From a checkpoint of a small transformer trained on Wikipedia.
Size: 11 layers, width 768, 6 heads of 128, MLP 3072 SwiGLU, vocabulary 8192.
Architecture: LayerNorm before each block, learned positions, tied embeddings.
MLP neurons of a small language model. Each row is named by its layer, matrix (gate and up: input weights; down: output weights) and neuron, and shows model dimensions 320-575. Each number is 128 + 32 x the weight over its row's rms, rounded and kept within 0 to 255. Numbers have three digits each. A neuron's up and down rows have the sign that makes its largest values positive.
After each neuron's rows, "fires after" lists the tokens most often just before its 100 highest values on Wikipedia text that the model never trained on.

L4.gate2806:168101138118128135058079119183103189097108156160109132132181094121156111078083120139129126124141134132108082212126089120127106144134130107089142120114120080163094194177116143134104079131116159130104153172113091137151113150101109102063137156169098085122132128190112166105111120104193182056160186133136139142119079094134124161158089179137131140125133098057056192109119125119131140088167154130183188119142168155141132129077146147184167144183141164064140160145191122158113094148132158094080121137163170100118184102154106132181160096188088205155115131161137081099112130138140131159138133126071125151126113147165112098156181189119169120122129139136165139128106097109137101137044110127066116045113160139120111125129120096172143160133102158165146076175117139130090155112122131
L4.up2806:089155106137162140124055071147096151131179107170110145051138143093123083132100136129091067107185132174154109117140107085076171090130110127128109133165134060115083136144133103097081085155150147153180121105103139117149113142142086181033170087121166173120121147083150068146095127132079150175146152135170169210173125047185091087112130139119103141167139079196123170123125123149107190164156134075131116140142118180122144107102108140091108062158134164085068158107091146138051132151150145127095142140063169098131140184149157141142163175133116195160082145116116047087111088135100127088096160089102148177100060125129088143155093119074133125149161201075105150093104125152111148131150105126177077087135162103128154070117109155167161119170145182081143129200163079203133134203134082
L4.down2806:190149133118139124125153104150101115166126174068079143088106122145169100108094098091110151132178128104117109088096174057153159091137127130140157111155141130126147123119171103104138126193164159127156116086093152070098148153101132076112168101114074191114110135122114168119074078156157115157101143091117126097088098165108074147175115083150158086084161107101133098096070152084128135117093117145126112085117191077108106130159133077096174107205112132136155130119052067156098089173126078112202113124143097151172155204142114105147199181150134124152096103116121159131119122118169164100170132206094144113098124155118143143107119087079137122143078158107160074106186146109106121058081139157158210121163106095080113101142159131112180119145115046143088107144172156121121107127138124
fires after: " P", "P", " V", " H", "-P", " W"

L4.gate1198:173148165138103193202138118077133132100079140099147112069157167168115116162174156122089100165103155069108125105055151138112216160126121124132158114130109099129129141135135141096151177149081126088100138154159213133156083104105130111138137115168189188180155117119084181121108156137137202063154136091130152133144088108163091110136174147131154151168132158160124114091161183084115139124141147088181113109133105114093121134107143143109132143101128089115151109119122100117093129119116122114170089142099127036106101139118116139148090178197136122102183116086140112152164133110122232109064115088132063126075161102115109160135196113076074148114121144147177144146151170129120150155148138090104113112097162106034108098112177116130069117138102148100094114147127098070115096120127152
L4.up1198:122070046121170175151123117123135125135140139115184101169111179128138076096139093129180165112126147188168140128104081123119084128124170069128147092079140119149079139056165152105146061099153178060181123155127088098093143126167111128148132146140084104141109158103134103112171110089170125139191142180171156108117130171200155069102124092143104069165104123109156142180098135176084131163209136175122085111153123117067116088136115176086096146112078116139148158097153187108160152130091145143120188137067145127227081139148162115139120170088144109157206107102094121192144096083133109131088095169160066110133133078099164197144158109146068158109131112136064115104150137113136149117129135080150038102184134139114107165146150145110124101148090122080189128161123115128201104151133113
L4.down1198:170106058163113137174149169125197140129134172088142082130123153095136098131129153178161118129097138102191102112153127136109102182108114174115153082147176138108138070100104202171153133083139106145190119079121189143107122070067161139113132174148077146164166141126193175106068099084180180106127169132129131118075128179077102099069191165135087152122080136115130103135162124131151150123129190132140114174111094122154146104146081141156180151133137134118114079175162200124103072076082084094094119122111129117121159119085112149088152067130119099080160110140113104117115094186110141079126152145071136126150130108116063100151123040104065145176157174135121104149036151144163127144167165161155172175055122124156136079097108170130138161149131082137092099132085122125190091113132126
fires after: " ", "20", "."

L4.gate2250:090095118073142091060159162160186098150109156175209139141138152152075118129149100136124141160141107145136153127066115139104152150115100120186161168159133105100110141100166128190122116165183127078167125106180137085097066155147143140132097110104151143108105129154132133144143157059197112207158108177164115171152211070115085154195120033124179130125105109123158155115111167117140110123118144150132210135095108124086139154159200145149134108104116148087133169110122142114078127113121135088159107146170068075140104119170117146110120173069146181155143137166073164094124110148112103100112126045114141087142147163169122097124088147185078131168091147119163087124153060128109127173091128131088152140121104105171099125130147152118153097071120126104119149125139074135128087152107036
L4.up2250:136090130125105160156161174079188109090135171149132088144107162135114160136063166068141130154135104170156129157084127135106110068180140158203135055187124121081093098149125106110130136111090108070111108144148136114085172146129125150216140117118148104102123138173138161146175157100129112122113119143100105124155152125113077156090098125095198134115063146207109131186086168143166076110087118160115134083170147137116101157108122148082141143155111096156145117113130094089115132143118127167132073146143108094150119160116144186154136173117163170115142179153152119122123145135104102172159133143099121089116116079186078036171084097166096131145103180150163124105109100103159125110084088125088135147143115184120083067118171137150146097125102127151147157111141171090145072081091119
L4.down2250:149113121181148083119128150142113137101177179194092062073152165135150144171105089118090048130151113144152137132100131147094106112120148179171223144101107147139141098165121136125143078137092164127020097095116116135138138161143121104213147108109151120111106129102169133128081123144083087120074099140085132085116131114169133136078158146131163107188143127113111191123123150094146171059128132094124117090165127135155107162089133094076151122057121085128148132150107113117146150150108140217116117146166123088144124094130157147155090132107087193102153169130166105152165121148146163129162148141157135109159122130134161084118121131093114086144046134091064127108126132051110152180120111063069139144183112183107098121152174087175169114160160120149127101107144171078182107153130092
fires after: " a", " A", " An", " an", "A", " one"

L4.gate2472:117123058171128135134111093084088075107119159177146168141109139163147081136077066126122129148112092137131130127162127111109125086103117160149135185168154144080083195144140155153111093172127176096135153069098099179109138152169132148141156141176106070122138091159075110154130156144111127090125137126170090131055127176044141139117097131142128143096176040146124099154123071125108167074161179153135125160088067172144126062126090127160118073125156090153065114123107150125154131165163163106109162126064148135121138134133106108106157153097183120148105080103146171196111102160116173090164123082102123121113119130117169118095092190079086146164151093105095116123138074143102120106183091097157150134103164133145156165108122082155095137126133152196109115126064100137146118173159177
L4.up2472:103122163106197164158182140135125157170106205112167133172122187128142091164086115168107112091081095170175103124138068113101097205175132130145133127152141190139110122197114151098073112109131129141144151124098110128114193158193151091097121162119133181113128100158164167175149129158168129156166116141121131102105120131080173145081141141064107199113155115191134111193109187125118150138160108102189117067147149155097182117122106118140124092136149157143109068178125164149142062124076186192169148142125096106094114175145101122152128100085160140160117100121153102151082097153123156044160135136118136133090073102113158102067152132104121154103112166150141105118142119193123114129156119128101078095089171115131109129109156129097127085167163198204127189127160074191132099100144137
L4.down2472:176151154159140165132170076185120143135072150125133155110107167137166118113154103109110120114104103100096140074150127094144174142151129130103184128133126150136107122128176101134091088162162143132106129176178126140087111170121135089114113178151120130140130169120097107164190178074140068140148144128145150117110174088072164166137143141101094124043182178137139117116131097127149164106145154152111176078140070097081115136180215141112124129136129185200112213164157135111107103134115101159191130111123115102136147134128199101142132085129135105134152118162115130067125124101156133227131123099168181177128093163095140126103075194067124137106161179181106176146125122156050105104110081149150147141090116179094105150088192132088122066116144116126099153093167173154136112120109105
fires after: " ", " −", " No", ".", " |"

L4.gate2948:121084134109101098112090084086172127133117124108159156101096195137140045105154120148105137154133040072070144104117062067182121076107138150100153136117065139150147118146129157091120105151152147150172173127115133090132108135079115066204125138107138086173116133162106081188127134113077108139143158125143102165176063072117176064136162159110121175175197137101098124116117079134142150103101139060105128119132093202177089095176112183152127123163107111079180132159161120145143106101109141137182069188111108139109136111126125124139185133153159132115055152120086139141127137109126153135087091132083128128105117149164188139119111193205152133143152137099109048227111152152144109063088157065139142056117166138145149144076175167146083169146112101148110177124145088105181135075127127
L4.up2948:179180118129145117154122066168134146120095113134124096122079124101096138117133083065100115123100117198133147124164143159157097128112140110084155071126135134108112143125161085085072163192084182133124125090138079116113156114131189110183127123133179095132126122097111140131184148071165097128175192134136110149172105124141131142188147163135132124102143118157070147127121104192089145141124104107136108103131153097139161087148117153150108154125088118140111096141108119156152204144092119141140126134090062163097155120126109098122125109103142237127071109137138142090087132121144143171152067113085104116173150192121164113110116150102164160153161082124115161087127111198132166110106102099109138121102160145125171129056121074142167142125154159138157130202084147067117130120140129
L4.down2948:110148161109127072138115126115186159098166115027104195138104171138118095126128092091138121131122092148081154193142156118133054175120134068088134098104133153178132100118171140081090186149136099156136072095113146125138118173124165117185184093125124123166157125072119120039168139104136150139154115109097145134123157131093158173130126143116156155106114137137119138140125202097145117131139139133148064093175101133162152137117057136108074154105122122120135130132169092139133122118117108124098198152089080116110126060203150143164140104090180106124130215115118146116125114137069134140124102155117136110081116157097128083129103137141154124102125197117114178061085149181144155161141099094089108135092127093133147071105168149149125115139060124107123120146106093161117134126067104
fires after: " P", " Sp", " T", " p", "′"

L4.gate3001:195162148155141140143140129100139170118094127127114135230143164104128134092115178150096150125114196130056132117193153154130140144105149148155167173122152100077116085162156071157117117107128115159110143179111101143125118170106146135107136117150131091072107149124118173170085102092141182081133123042128033187108114100126154136156124144136121121131169105156148124094142111135104129111105162143105123057162095107027096130101063130098120133110123102073124130131177153072187070144141139093178079127148119085136113119138190208105157127099131100146096107102137129128044095123129129080144215155169162103144112105152129108217103115052148141105111163110151160064130163128126185176169152060121080146140144110139144085116152121135224174117148123145101081164110112177159132143120151
L4.up3001:164137124086164073065091125102117053104095078140151158099157142129145157103119143190154130144147108122152208145120124097091086017080151183162080152119082177126173137077133156125089166155164135131114109128151129156164171136194109181094159118149131168152121108128113108108163152121127130061148121156135092084156166155130152137124109120158177174164117122177108092137093163120142175127177132174121109176122077093155131135096109077139157089156152183053072185137117198141143164113075102106119182182179147091084140081147180141135090090119183117148105145143109139115146109097162141084140116170086118108117099142098049072173195091045141122121128157147107150015075145050064098101108142120086093115135165174093071130157091093118082105116105117105131180067100036168117150116143140
L4.down3001:084147127073108177119160081186120089199146194151126111092135197181137136152137171128089122127121103154119141116059158127145139175207102128122114120089110066193098147162067150139139082144081162172109130124094122070093101027102189064171091104145169083126097164120094158140117197148146132131165152138095112186133133118102114117198075110147148204117114095153160116077124094167185148184064146150151109118132171108134092131154092137180091113103080052147106121176114162153155166135125105145155063145118124114048146138108080149109117124125129142152207089155148101143147110102116156171091077127195119122115092174114144137081145169159101117138087070169166157151117074135087108181173124137079135144110136106087146150123173074073103169184109158127141151170123113117106138163133060
fires after: " ", " |", "97", " Votes", "born"

L4.gate193:131161105129089112102168159102127079124182199160169164118089129156115136105117133142159134110150147107149134136123130191088128159146144115123183176184109148106117111140127144127095145129130137173142132133114067073108114132109126096143153187119140120149081140132150098087153161142171100080144123106138079142128145077144116090149116076127133150150165169116153145110099100080147120180106178117126147097138119119109147114123108150081097101126170130110106149123080099182169203052116161153127155178188179069119144141170102134170097122198108086123115182115141154126145205135139154158149109135114090124157193132140053131101094129141098045108086124137121088067139106077200164123104123132126085102137147147139162128151132161145093201204112127147123189126165093099161180100166160
L4.up193:158081127175170100153138149157154161131148161094130177136096116137126107132115151175123121119137155129161154079171125098101105086084110094120095160111157117115155108131131147137166106189077139129112139103121134125091154147177113122084147120070141111078137109136146067112112133145163138133210115132158130157154114080191134083094066130152095157135076087093155199135144148114126136134057083127132157125171120096161156082111155109120179141134136154086159098112129098062117123119118116079120101195151111090174128120153127162074117071141158132116133123105104141174152125170130145124139121091103107116136192071158143120135124124079118178086122152157139087091155154121152112092149038100160084155144138139184140149149172183111110150091096063198100166049143112138105207188135123
L4.down193:169110147125073184117100105149149157131151112156120130131177080167164123127180138118126116144144177125182146107060108121206125127127127151111160145150094129123101087123122165159155106078115142066127079166099121079138147144095148093139108080074158170176143101093158123062096088082145084131109173105198120106075137097111124145076098132154166147155079039140072167164111134095109132147081121165090117154133136100136086142158111140168131138200133178182088066202111131162128084111127203134109123112104122121108105153127159133138147079098095147111127102088156165161150069117161172140142106095140113155170063126145205094168081147165113167075130084134170124189143112145121121078169132129099130130123104147150114165152087110175094085155120099133126075110081108175069107089074100
fires after: " L", " R", " r", "R", "L", " l"

L4.gate2585:103151128162145102146156134172152104111153129140111150142161133140110112117173138068085089148078097104140132122149073144167149116155189140120161107119128118095121153103100120170114117109166125131122146152148172134164116139089152132149113077134153111153109066136096101098121177150146140137094113213156123146179169109195096124134103084171147142130143188145151201125112111148093122127086139110146147110117135157149102079132159113175171069120130114113090174111119118142152154101087077109128143219107136139122162108133129104155169192177129039160073159125152086123086135097099157129144111168106152058098114096196182094061119156135124153124126148109178167130150099130071093073097149184146093120109140099098066111163147117131118150122150112115139206029096118118121148147180138
L4.up2585:181194177081189065112112125169184179130147105115134116093146172091072142102115082106134099162169116139109135174118181118119125130106127117131114137206138161129052179142161131089114107185112141059124128177117084130171111171137103122089155163084108119108139116129092145165154115118082132146146117107158084155125099120148140119159116110133116118136103125119113147133094098154051149132135140161110155112089128083092144176127117121151152139192095065187132113062094174157153123076138143098119186143095111137131081140199072143095129156158106129153122127119176178170104143164101099130103184168096201090102149135104136049194065154144043133168170150142175153206128124115119121156159189132143134154118094147120103117136122130131159155119093156140087148104106139101107152106136058
L4.down2585:089154155075140141135085148210188169146151102119104086175098143134123151138168087081146149078080087121122157171101102145126148098162138120105136177107084170133189197134141140140101123056173126175157145093132090128179036069103185146051115147129096171134054118068103166096138072091145143173117134134164155063200131109115133163129144141133130124116080094115156136165106120092076123140166101154091171120186108098166122145149134076119142123139105168103102115118160168149173137122112161212127141147108137090157085167084195098104145130127101174121117068135167136143142131124200156045151118153136175180084142188135122106125081110207162187138136181111143149058159085108094089112086113126130162167097171116107151160143129114078088140131141166093166107104145113087108152136128104
fires after: " \"", " (", ":", ",", " that", "."

L4.gate2290:128126135138100082105115151164092129212149143156117127117090140166147141149097143094151101136133130167175189144106083163139154163113182117164102127168117122113098141204145171096109202125083132147174108114101145203108099100198105136102123156106173065151119135163135119122165066115107065064118154125124101136136114098157091194175144120186088107101103091110159145144125093158137157114144083049154137102104121123090170088153086097122136163147102156145087170136024094108180138129110113211097109101134096129170133128158075126135130135168119136098130147133121040142146137126121148133170139130143163138154167127177122169090111111168111077215092106118126161126118095136121128166118203136136137094132171138045093132135058134094155127165126107126143127132121167116088122174137119
L4.up2290:141138156093094072091116120099140132146105083109122135098090112110113143159123171125102160096132115144137164089101121106070116170138169161155154161083131123121122108117126118085132087162139146105157113162146135178130111085110142134119176076182143125149171098129132117144116079149095065171190125176143110134124119142101132158155089086107089113220111175087123178147168075123074160118158108148147133135073125132110149143072120106104151117180105078113119147134111082102077148101126148130077136118145119111095160139156130111093117157156109149163163082135105114106079108143098139113110189186117097092116169128100137092110129100164069100105178126139121133151132105129169043123127121063126094075163147069168162089146095184093122133083099111127156085126185117118109185133151145
L4.down2290:145084116081157099099090138112111081117043115131111173134078122220129133131163190097123159111112125158113141075144119119183157134144154094149118113056140099145168141128134098121102149181086141083148198126171128094100112117073130104057110101135113142131069136092152095149133200109183088147140047107129153059169155132059115114136096144126156135121120105126072161157164168103132142121124084143143142104082086152169093084077146089093112142169096135125127138143146163102126068126131126171116158135137148109127103127124124114110135148176161122182188060109095161140160103126117138148162127108142125156101117132130094143102124098139119164114143130087141112170098182066162140113120149120131140118011141157206186114152060108139139138086092149143092147134074082159154141103118110
fires after: "."

L4.gate812:096144101152103158175121145154123156112162101164143130122148183149090120101087123149107184052183125124100106141131182124118068157093080141096086095153146130108137104172125138123118120153091101103076134105106139132142127077108149071105096137080165130130106158207077123089127102082139102124047171125166125123116187139173191129148146148131128114125201116111176114171127179133127148123123151052094111127143172166150151092133132071111096128124119100172155141090151130148069131106131153114032144084083130103087087088147137132170108095143103214119165158072118096115155152051098150124085177136077077083116142156166145103162082130129195127108137150124156124122113092124175114122207102164167118079101170142122075183131134147119151115077135115083099107118095158186105160139065072
L4.up812:114098114130168143166104134122145074131220104200102186146132150160130158139119140133101125147100115119160129148063061095091125170123194151137114084087130152139151121143141088133135122107154176100105137151216126112113086131155150122128198122103133123102145115159141151111157155115132169110138133118146165113152052143107133065072134147102113094122166095101078086177098137211081092150161193166078125168165132134124152182085115156054146169078149110114135128117062172136127148147106123134183108128140137159116077151083142155159166126109110098108092165150041132101133158175133151109095175110179130101130074117117099118119088098095138061135102163097105169122138103163090152143168118144116113110141148107131156164165188141171146101172128098112126072128140114111170177171122198
L4.down812:102164122113116153143109142161140149227126116101101146102120119066103117089113137124158143150181147143156081156122117157139090169102045080144164095113157146164057142097140104083169197132149153103145097123116158134180119125123142088146102139117161129073098132123104146059100098149138096063161154109116117187059126094125116125103178133174189142167090129108105129163123172102101043124183120097079157144113101124218159122128126105140150120075171094122174138170098165156147165116100136164090153115136099149157118133131087139143081160142077125079116118144147094132167143105166088139128116132177090121128166110154110045140146116101155111074151147139105134038126133124092187159074100137101118110090159166120123126097146167121127129165144169077187104154151089069139149151079131
fires after: " W", " w", "W"

L4.gate1707:093166094130189169085097136147161121133117137142208149168160143175144124120050125097145144119126143123165148052176099075135124060107147142126194160128121193131132140081120112071110145110101129128082093095144138123091044088096114099089148154085139131117161171110079159142078127094100114094103090149157131109156105114152167177177121126142159135089179172146158079142113135075082149128141135121153110127140173090119112114180133151126108128089093128164126183165143201095149178174133142179082146180137135093183076115126147143146146134161049112142111160074161138127098089172138104132143114090099090126139111137144100104215078155146113117146169115149124138088152155153105131129095081133136105097109103108167152117165092106101124125150135060160128117174129222081122223139103097
L4.up1707:188122112130145119144169124130063081128128144088131154127184083127136128132106134163120079102153115126153120140175180106121163073174189141078102119096120130163143127161128137136152112095120151177127077112106100167158117166025130115168143113109122127102163088163107087091094154178094075100166123129151104101144096082171161107138159088123124167151076132141092124152121124126128179126106144040130112113086107145141146159141133191122143098158062128161098065111150108102143073149138135151059143085158147168128107193175144081118092107118152198140140088126139149097116123123090085177104097115117131130094237122141122129167121142172126143157142125133156105066145106171105162136072093183091131181081087162180093155134072142105121096134111151129079132133112141169088128106130105
L4.down1707:130085160149129104154111112170125156155153190081104110071115186172082127105143107071161133122087055124125160141122153123089130146081145127150144107096196139111165139058120147140084125140118153092118134137199122167154168159117092142065079123134123121152139170100121159077084126125112151116129141136157107125100093165126100137116073102082127066080125147107084166107117134143144106139190128159128170136179107152142191151147169062125145170084182154136186128138105103133124089062087140135135123180151120112138196134124192110170178106070131113144075089170163142138201145131136091142187141092121078122101086137108178135162172068089128164084087118088124135168128116202128135186185126039118129113176161124132111105135140149097084150149173128111124099141134108059118084105149070
fires after: " R", " re", "R", " Re", "l"

L4.gate2595:163118206117148097128180167106114068168087152155150123105076115155152181144116085089193154112104083127126192119138170112137125143175081136168169126188156187107106110130133108125115109131101057115135148128069128135087146122165165143143105125116157125158113228134108072135095113099120127114122102134099101148134081083074110139129196132104164124149162105097148125089135159142159098128143121092135081120185088129079126130113122090117140104150151124065122052087108108177117118131137120105132208119175188138112102156172164105127123121147145110162124106126102126116095099182092115056175104152172107070129131161187128166168147096113088155155093108080064077152101142094121102060130122122111172107179103171069124133102135055174135175132134091107099071154141117146136142121144102
L4.up2595:176141123104156139159147145131098104169110116105090099185125150113106108126113153121131131115105126119169115082139133177097103076166084148150162107136149186120142125155090106131128135170141121113128132111104113151102184104166099143180185074108136087164168163155132108118124166108161133118190147144130063157200067064122106125131094124098136115158140135138183161156140161153150200165185138096165085101067131118024134177161176134111134175100011133097047118120169203091075171088139177167147114079147138116110134142091180121149107117120134089160136095129166165104104158080150129134148090088141084141123107133131088152166115152176150116104173127104083111071178140085137085065127106169132164110096166130104084124112109083106139087177106181139162077188095103168135132147140102
L4.down2595:147139106146143127065107163129177116169118085052132132103136125102111070101118116136122089158115141155137115135088130147123142151102090092107171160129130106089059084118143084094101135087128157151096157115115166134105096136061098114125163156147095123106125115108109166163087156155124108152144116119162110149105185101137166170106141199102144132056165105129100150108098134142052173077118083140163132114072141050196118120177109179145156145032133051105140141189112127160184134160098120179186143156127158125124101122143128165141169105156130172100163076134133152125120141114107142142157156171097146164125147115129157119078105155138097106126119140184166083177126149108128143117150190133142139138111092168172097119110098105130112130160118107091123146145138156130151157125119166
fires after: " ", " in"

L4.gate1277:103194154126110168216088156121108095158163202125128171129145129133164149107144124076124118094151127109100067137157124124124183050126115145146138104153132166099168141151097117075104142109094136166057111090149063135081095155125150104197082169102163127138132189119113130110101129096154175128109117177174102102124126137124080129123144085131112131115141142120135133106099113121140158121114183159166171144109181108144123167217125148159135129118151106102146154056121169086115155157122047142106123142157103109184145128167117138160178157141126164200109143123114146151080134096093175126091153169121081139111172118126089086097216156173142152122096114129107125108136094074131130062075144213126110089163156067151196094140140095150173143096102171135096170119127102067113147085025109
L4.up1277:122156106156079063163135182121108075120175113166067098111165144133146131112095117129128097184126115193098109110152134133140137147170114138152047110119132117188095119091133136124101107094099136119120107148080133165121109162121156139126139115080114147089129163137143127097164145117087123211176076124119132105125140046122125165151128146116117144152102110143120160130140168079176127116121144143097107132095133129121112127074063146149113125073129117094129128077126179098190162093137135148139128046174117118104105111201088120124166104140157138143084141111110164159120117184138094109133126135130167111244123097114128185057102147083074122129146136125089137088144109125174147071151100124132200137147168115133162085188125076095072116059082133027139152064072142106142143112107180
L4.down1277:116147155093170137144120117159039142077153134159113132119111101105102076085159116137105195091124150108148080152176071142127214123121117110161136152099212119139118125101147147157139118131062136040109117094067196108143136149129152152132102139116133138121093165096107117108118129124142133083104061131128105126158191211120115153142091078103096141076119138128120158102070106045134154169138123156096129132136155173160149114176088070161097155132108148111163160099130102098152148156086115133141107077178171176128174068166138095107155140138189098094088157096072142120148200167136155080126100173145079109095080163164123114111102085181126127095149056086165146160097125146147159115175141201141055150119099035081114158185105122115117140154107136104141144152076152109093139131204084
fires after: " r", "R", " R", " re", " n"

L4.gate1440:146112114136100071143081148067132125205048151167076118152112134175122109124128161165121110093176137118140158101119191138138122057149084101110142168144078124092108143140120142107124136108143160174118175103142109153181128124176164116131163140171106125121157127154145144136106096229080113078114146075100091099130082068091145172156176177109090117114118119112081190145121114129103112101153157177156104154088161133136114087073140122220104139161126172144118098110099040092040114132136086192107144128154091168079103128158109157165141193148155097099143119064153112065113133111108124095172110102127152155129177136125136202128128145128127086100128122129092101180137145122136206104131204140144108104102128188135106114079177138111144124144129117135106138107090112097187171196095114
L4.up1440:150055087157148114125125119083091140111137156136103135136185192133088120137143168173155143094133162144140166061099202095146133183177125106101157110058110124152073146175103104135127107141133138135127195143138118160114126121137121148115129119117092142183091105171156145121136052109125164139113176109085124118160086157080137134117185104125144103141130114098111153156084079139137116169149136148107131150077175135081122136125130093189105155117160109120108123135095046128133072124175053172090125112101121135101133146153109131129153127133131105130114145149097099114108142170125071146116131139131064095120133133113123181088098140165127124083049139149081079150133152176130115127112176101103127125139167177088111122110128081109111100162052162125144093134115090100151186177128140
L4.down1440:125088081142069147126136122090150137088171129167101146153166140093101107090125151142061172117099153141154123112112168107070109136160167090140123114114160104145177096214181143149155113125113090170083118107147125148063112083106127157074136115098072103135195120109121124132111180148146123133098129153168165093108138148066164136115157142086060135088118065090133092109132163077138128131156090087146163090128050120122133124142146135143098098088143105162135110149118112133120142104111146136138108172128147111086119089092158093163114159117138120161206124207092198095112101085162074140169159130145129124108149105064121132025134130143120132150131110112088117152117106127186120078125118087073144148157025122156191070110145134145179122134161081139157166150151195154162096143152129
fires after: "."

L4.gate1636:195102105124094121117135061092119079119145106156178114175140097156123089142093147136124141106140123119111164096112109101178162095115130113138180124146110109115092188166144160091057075183091094172120142179146173135204153084100132118108162088086087145110072158130131151099153170140156087116127090095103139166143113100112139140094168137165093136159202094142128130137120092151108158142119105103163111138134163085139130172077153134124182057100149113129130124100114117119133107133131137090111149124116155159078132098168113134093131166070094089196134123131120133128117087138091097122132105077138107111118135071134142138119070193116065108178131189150136133151140124101152150125067120142091154204089146190118161094110144081155119098125121095153154116134107091060151153031169161
L4.up1636:115106123161100093105138124082138138155148124149126141151144128147103132098095090128111131151167162126080093094096163118116195205076149070188196112076151172156079152168107123118083179120100092119129123088149167158129089131149120083157117044106123136083171079155244103137095168106149059122181104152136170141161058115120171118133129148065145106120135149111150130102137169147112160151170186148165085164141147097121028131073169139076204057136133128142137110153124115081150139125121113199164105066149088119135140117127162142094131134123138085105071139108178083063143152142098122114154117151154164129098071086129148123141069086147125125152155097063086069149115106176091180132096094161097149091155095114102123123091130123143147122053199080157147166130143158156118139129167153
L4.down1636:162080140136155072119108171152137170088205126137114123115124158138152112180118147173103114130152118089177160151136102143145125149163140184095172128144133160073112116159103128153123100151128115167132108120078150153133182120140099058086080130132125124104110113144157034123103121117126136127115123151090121076140191111143100189126131174160153138138112157096180101168170096113103098146088126187203135130098136137171127089128210147131145142062114111150166117121106109118143101139133134192112181103140132120113154152184197113020117136075113144109156164113116099108080089109135167068186135082105122127138109134088113098141119153174104162116133074159147092092134126084173102073083096149124151146131111093141115158154136153161180183148137186130148170154101108125126146158107122
fires after: " ", " |", ".", " the"

L4.gate1783:100081107116116125101081132147143098127151047091048124163186089132161138213125111094168157105147136150174126136153174116093130122166143119147103099148142122118068144139117141117171108191101154114177152154193140104125112107138183132109177137172186124147109142149082140131168177188129130115148142149188076108128123155092136191111138099209138120132154115146095160111159134114153163183124155092148110114180161141118094077143115121083082175152134138143122186077173089128151133145174182092131126170140153122094141147062121151134149152092097096178116125091137189086149149117117091132165099170090179126107111184094103097126070111072107068160097129230057161145146040145188174127112148091130096155121137135126159096083098162112157138136147141117142077115116115060147096132122116
L4.up1783:130124109128125127091062137181141133182139155069150116116138173149130112137128142074086147136117092129204145146140156121156171114124179116151166087112110160108164114096141158123135138207170138147124132141159141110129110105160130177142104147176120161111146098099115158170103139104088119125116152113167111087143125124124086172165143121161150183146104119185147191129112103118128068169147134145086092061182144134115134091182084120091089120141151124081170127080147132143218084082142164121114110175149098146150128166118090101102130170109056101109108114179199136063122123149095060144181127125099166177136046164040101102183099089134135176128097112166123122148152118138109153168159174144153074117133122118136174139070128084141204136145133144101132121118092097115174146189104141
L4.down1783:155093088119146100149094197157167075108104074111099144096073153074142143095136076083125138183143132098134135186131136163120127127124147147131191195062175118112106156137214123134094097128104150104106192142098172119147083052080127067108129161186153112071153174131123102155136117108120166110129096157117149165171127119099105131098182166153115150113163090074088131151155147183113165140185128110123123151132195135150165160143204115114147172099142135147133134164141086159118131098093130116111118082193046106211137064114127108134167122118071134089121082093109167163143148059155108116114057094108117116139120122079091123113141143148122118162080141194160165159096084160087133089135174113086105113202163042090163123152145184120126087098115163145116142152147147087117133100086186
fires after: " C", " A", " c", "'", " O"

L4.gate236:114133131127167115163165109128135102094125136086146197085155151124098161086116065165105099135080117134127105132099122096135118102034123120106182159121119096110134137104104122164096151129149087173172122125064104184138152092130162136094153135090161132109169127141146089222174147158172142101151156122157084143135103139111130157151095114175044094213183176144157181108165177141167104121150086076167101088163123193180105155100149102070106115095154121108095156087149064128126117146160120138144151201131155122134150125084141124069152139151101104175186111109150074141097166125150140162101132098120093092111107082130112183103078161078138150122119057070117147136147095117129141110126172113152078160113105106121187094174156171124080123118155123099095123129074136139119145134130125
L4.up236:105087132108111082126138138110111119113079140148153153138117139115117080089111133112111092042120122107134147095102190131130123126133121091126111153054183097127081130104128113072122140147074188096134090147146119158138143137195088133070164163135146099128138161134101164130099169103183132107125166138115130139060072133199079148056145107127156212089117161112124159089128113127116056150046158160104083122171122120177148063147116174134157120190099102145182148146158196080128114144134132093120169141105116146122149076130093104158155137075157143117119098179127090147167141147136143095120136101176143131137091148178135185111140142167065105126159159117121096090096146128098144069098059113135207121103092092088115171107096161081139102185179129115141103126133162155111142143139134
L4.down236:124098190149176067127156192147156123121107083137160138096150186126124130151111130137094144145125185106153170167102118192137152148095132115093104127067084089135126170095123119075130148149130142102129136082126104085133095081105140065159117158114144151071096142120110097097090121093146114094174155085138054100145156166178056086098096104057146068119134128091168146111120188209157165148065148177157104134086145078085150109167091156108176092107115099168106092134113081190142151161161099141212108087098077106164178136171116104176128139124142199129053084121126119097195138110100126109112151140083145128192157132143096124150129157157120100142178175168117108112083097118077128125160164138068103118154129094137148134129051125144142115079169122152164130113146095118158126117152090
fires after: " r", " R", "R", " pl", " st", " rev"